Part of a small language model's weights.
Architecture: LayerNorm before each block, learned positions, biases, tied embeddings.
Training: a variant of Adam for these matrices, 309M tokens, 9427 steps.
MLP neurons of a small language model. Each row is named by its layer, matrix (up: input weights) and neuron, and shows model dimensions 64-159. Each number is 128 + 32 x the weight over its row's rms, rounded and kept within 0 to 255. Numbers have three digits each.
A block is one neuron, or neurons of one layer that tend to fire together. Before each block is what it responds to, as a language model described it from the Wikipedia text at the highest values.

Clause subject before verb
L9.up1345:186107147093123148086180132171110135179156066113182109133187163178139097096147110105180156154144133100125096115094165103075123134081143107152093133128126129116105145133208172163116122118101090111142107094089110102121106105122105090116202124145156100163114082132165169106165155134117165135

Clause-initial subject pronouns
L5.up13:111046119085122109063140106165117159155051108110142172154177150170098088147051105146139137122134182149122047154149109108087141142122123099107164145135171131087082163153089132134118097109151153140169122128165081125052116047031143138163122131126109112119130091160115168139108098150126097141
L5.up1491:166126122132116084052179103154121126127079141138091148183116116127098131192155137169144180070088131177161106137137084111118148139116172180108171142161136158066043178144084152121107125143184120128199092172140149075103122133057131106103139157130076153119115081112067151127142145146112141170
L5.up1677:105057147104123159099124127159134140114095153128155138149143166148099144157097119091163123053181158123124089122125104111098061175152122084124124199205131120109125126211148147120145083073129154097102152169140158065120121099095144132163130138162113121094093182172094233109122115133151134177
L5.up1909:131133189136085118129155122113076123146150170091087151112161154143033163184087075125114147136166152117119074112123149155105151129155082102123135124141163156113092155128176182139130136146110185098130160150165144149101145121105116186169143162157078084140096120162128185105085149164188073138

Apostrophes in names
L9.up1029:131081148137123081092151103177163094174124111131116112190188188116127110113087118147130166127140103197122132045139092122147149017131103134106129187119172124111123143165146132121106214123161116154117101175126103162181106126104117107168122146114116139177158141180116131071155108118132154097

Third-person subject pronouns
L7.up91:138139144154107085128126143078121139128126048172162107125137146101140140067150128155158148110106139149092124116108111187157153112110108163072111143163155138118135159130162083122135112181177107074150128160126113106116105146129122122143109100135163104144068170129152092154153125101131075093
L7.up261:125106056136094122052086138172145084210134101062095151158133132125121114093119112126119171144157155167123126090066148094137130133118119135139129155141072151094051179116146110089124108119152145172124078094150102095093129107080064125138163122150126174182140118184173106139110177204152150142
L7.up456:104122151102058167129120158163103118182010143152066184147154087125131119111082063124174154101158150194140128087133101104106136127168146131095134187174125118069103180103177144094096127117124182115106108133104098130106125113058140137143088165180075090184091144129164131165143185184168149122
L7.up593:079117176193137082108189147093109135164173068157190174104185183186164100097146099107137161149155118176124089092146113144146144093147158114040114137139156118141117117153176098134115140173163118128137112127167110061076125141083117113156174107151172061128111164086166124160136166194108096123
L7.up797:120164165201111097103095151164114092180126129153142128137178138190099099137126146151133223154131146147113080089121084147114165075107118168093120140117156165164101128159156105130084127164206153092187137104131098108075107094076097181122098125148123042161128159184140146054179170211093099143
L7.up882:120119145164115093123145086122066133187146076140174166100127149125100166083143130151133142147173152143133145084112094153136120147128113105104118165072129144136129113099137103127153175171158141105188153150120113114121126105136131096121229092150149074151172087143173131098108143152119106136
L7.up985:125115139083083134114159102148137150113139085150109142178120183168138169100075057111148134117139188116120110120169155130095121087157096090101098127162139140108088161146167138121135138157107062055172067112121092152142114138069149125144149159181084070186040105170194161143154131161121124158
L7.up1038:118132183089165156117129137160192182145140129130131143108132137170074085162103087076126189102114135163162073127117114116125053153132128132148123091175100161130085192162188114121158139097187096096153077187177115173104141189079127138158156117166168105148104143158134153102112126137111124153
L7.up1386:084072153123122152089120149155128105142104115118168146155204153119125107118029080082109175107174161171129054077109129114122114099167115156074105173115107106122086133145163096142145175140146153123079118107124146139159097161123118190147142160117108165166122142163129131150123100121143114134
L7.up1404:112087140135139134128109100153091090169132070136130141091154174126108135120181115095140080070144192125128091069098178158125127081087127087128110125143132137099091218125163122150120149159104142062159120099105154085109141106090154152133093121157103117193082134172145186110107093184105133105
L7.up1423:133090158173126121062114111118142150173136103155131143115197141144106169114110107122160130114156195115130103109117171162154101108162134096103126130114100120131044193119136151109094109154147129078093132155107145133160072127094149119132202146151136071171085087156176129144132154132176146140
L7.up1486:132123097132145141116122117124096117111097143108134143140148149112118125102109068172121140107131188163171109129055120170171080122084142114181134125178144119083113178128140102105145102132101103102127112150130131114185102073064157085105134132139085139113086089199148134166132114153161140168
L7.up1506:120083167103127121119117161154156146148082074101134134113146154146075144155106082133075114113151213173205106102100123165098160158115139130128119149209101144105098169129140160078145105130096129118075065117140105118128104090044139123156157158167126166154149155169174153147130168122127132143
L7.up1566:129117108136059121074195110160113055192114136142118155143130101147097124133072093148127159120144148199116062142156083132103157090126132122105114184136172169139061092128104127113099134101169167148092095181078104146131112145092143195132141176160134100117138117166152188089161135128117148188
L7.up1644:138068196148104079094156123121081125140111149077140150146163141155115130131096119213125179103153149150170105140127100160048151131081082038121082117115115134125099123164151150120094153108189149116157131138110105044134154109138132155172146159172148073120132157100098176153157161158123115174
L7.up1788:081176178164128115103145131148179144159106099160114104141118117130093172159110097123127127092125149191122075116101102154075161146077097138080122134116127139081098160087190131131123112097135162155162093179140139115050051146122155104189144157145150129129112128152131110140097108088108132122

Possessive apostrophe
L5.up639:086062134209112093103178089159135118121092147105091141136129164155089118144071062161129166139155139065162166119126097163131096086130139125120147141152124137094116147155128078131131188122130101143122097200112149130138053083170140043092143157124184144127158118158141149084117182139095153175
L5.up922:144189155126071120086133117138135114101085117142118083161169172115159041117082065125162106104124132183158189108120097103124104102128117142116181113146129147106086149229206072133035219140189161146134093148147167045120090113088066117100123079133117175104117121135115137098093102157147177109
L5.up1148:159149160142108107099129120176174135148093140170138104182153165118048085128132139146128113146110139170153085124168052103121091077156144111152114157133125132086099169151174125127071080092196141091143126165121143117136060097060097080111123155170107070099132103112089190063139123207103042186
L5.up1515:127153120118115126098120101177136091129131137150104149080143122155184070128156133102149111111175136090170182148163086114099095094200114104092167103138120111128144112154110108101079176082138138109093090120189113062125121150103106141152152100166119117083087112141120127017063064167123118128

Possessive markers
L7.up173:105084095170082048106097102184160107110149097136181095195140195160142155105196112172138159080130120177193167121112038101116180107127084128157131135136090128144114152144173116132094068125147135182120084183127104093119140104111093096138138111165175095161161136123145082147093154116134112205
L7.up685:159116082102140143179114129134148112165124150115095071146165151107131096140109044176147120043063107164144156091087107093102098077179130146145133142179133126136106156229163106089104135140138135058083109248124168081129085108082105110107103141153168125118125145146124185100112125071108180139
L7.up714:145193101195081112093130155124147159124159131116122112130164135119100076167090111126145127151069170082202147125144142089152095130111132099152087118145139107124154137158201157086085136106173078101100159183109192093159104059110120081130108172118094105149156176182153157101123100104115064132
L7.up768:126143160144126103121146094190179105122101188095154079077148157123068130176162070159081147115110225159166085088151113109105053087144136145171071113159149142140109141203167119099084159113160113096154162108148163141183114127100135100130149155141127140128148136189116116109131124143103123188
L7.up888:099048127126179107112203180150125122109168156097136133102128120131110138091126120173138155123116155182138141171093112132064118112144139097100097175127157097151091134170154156120131193101144043152157111164175112162101092097122157117156108126182177100139087204088083118122163114108081115162
L7.up1110:131120165132171141091154162134141107072112099088154133175136146168098040148127103118135094119148114140101099077159143085095117076109079142129171099197146104087093131142127138108102173113232173147139151128164158096082067077130120165110110121164127129107133125167123147068122100165137105112
L7.up1201:144144101161177090103141162112121114133154169162161116150114151191128160142115130115130149087129172189188182119121090129096109149131072114077102115156168145144097124180164169085129154123124169135108141131117161082137108103089115133146130094130126135136144112157137090158167171124096135181
L7.up1265:122086087145112131123105114122151132062129113093155123103160104124095116127110078117190137134147099143138150074137085097158159084026103111086124182123136144139146106140198078135141088119156107093142128075119155153139090121176093176149150135149162135125132195125178110158129139113117121109
L7.up1440:096034131120152150161145149123128110100183087116082119121159131176079131122144085128125162164160088180180074110051179093125100096125095120142103176157143157125126160189170172087091155115100113089160123126154131083121108121155135129165089151183142067152084119153113116110122147124110092137
L7.up1444:070146192180162129101119174128130152089138142068137107112153099157131126174064071074117154116191126218146121093113116146127084096208124125156086103108108081138118094143171114127125179135079121138086099158086177109155092143116104138145148162145126164104114172137093143096152119118069090149
L7.up1498:114119094203048148121085106202128127140088172120195160163149151074138099124114112140145111118092136121191142111136064175137110103143133092086124162181156109068118160131161144123143126139150179070138139166147156096067084114139114122135153136156155082156119088131092118134128097085080127157
L7.up1551:107207132095115135080166166155084053179140151161103102148117130173148093168068112162156123066108131154067117099184113111134128073132122136163136105127057146131148122152125173118106193117146122073079132167107105118133124123100127079136076155129105128096134136117128147069143066128132146122
L7.up1573:119173147143103099093150106185138126137091124115049104135175121102099106076117126067156146123092113166151096107083093100141118126115122151071108171117111159117065158135194153123092116134187074115159127169108071140106101088117153073116121126162149094143136099173122174148123110077124141120
L7.up1611:035165157138133133120102152110112031138100140157151153172117174176084141089167094101191167071124122127133152096070091113168118066119100108150080081133114143114164098150160147108116188139165147095161150174125162075111108138122116132160088177152074152164129211164155127139118147098146089134
L7.up1742:172150086119111094140183151141166124173109135115113126148120189106140060086099078131191141114076116113115181105165110145158134100160148118159126180199100206076087183162077130118143092110189116068138110133154108140099073142137122116148085134149156131135133124127175113132107092092150142155
L7.up1863:162099171126064098132190123164153096157118148134142102116097135106109129076105079141135172109095123105131178129125138140122123083085149117120067184117082090120078177161106149115123114102192064120128109161145162144144110092149116131129143119136141126154139129133168113149160102066115179119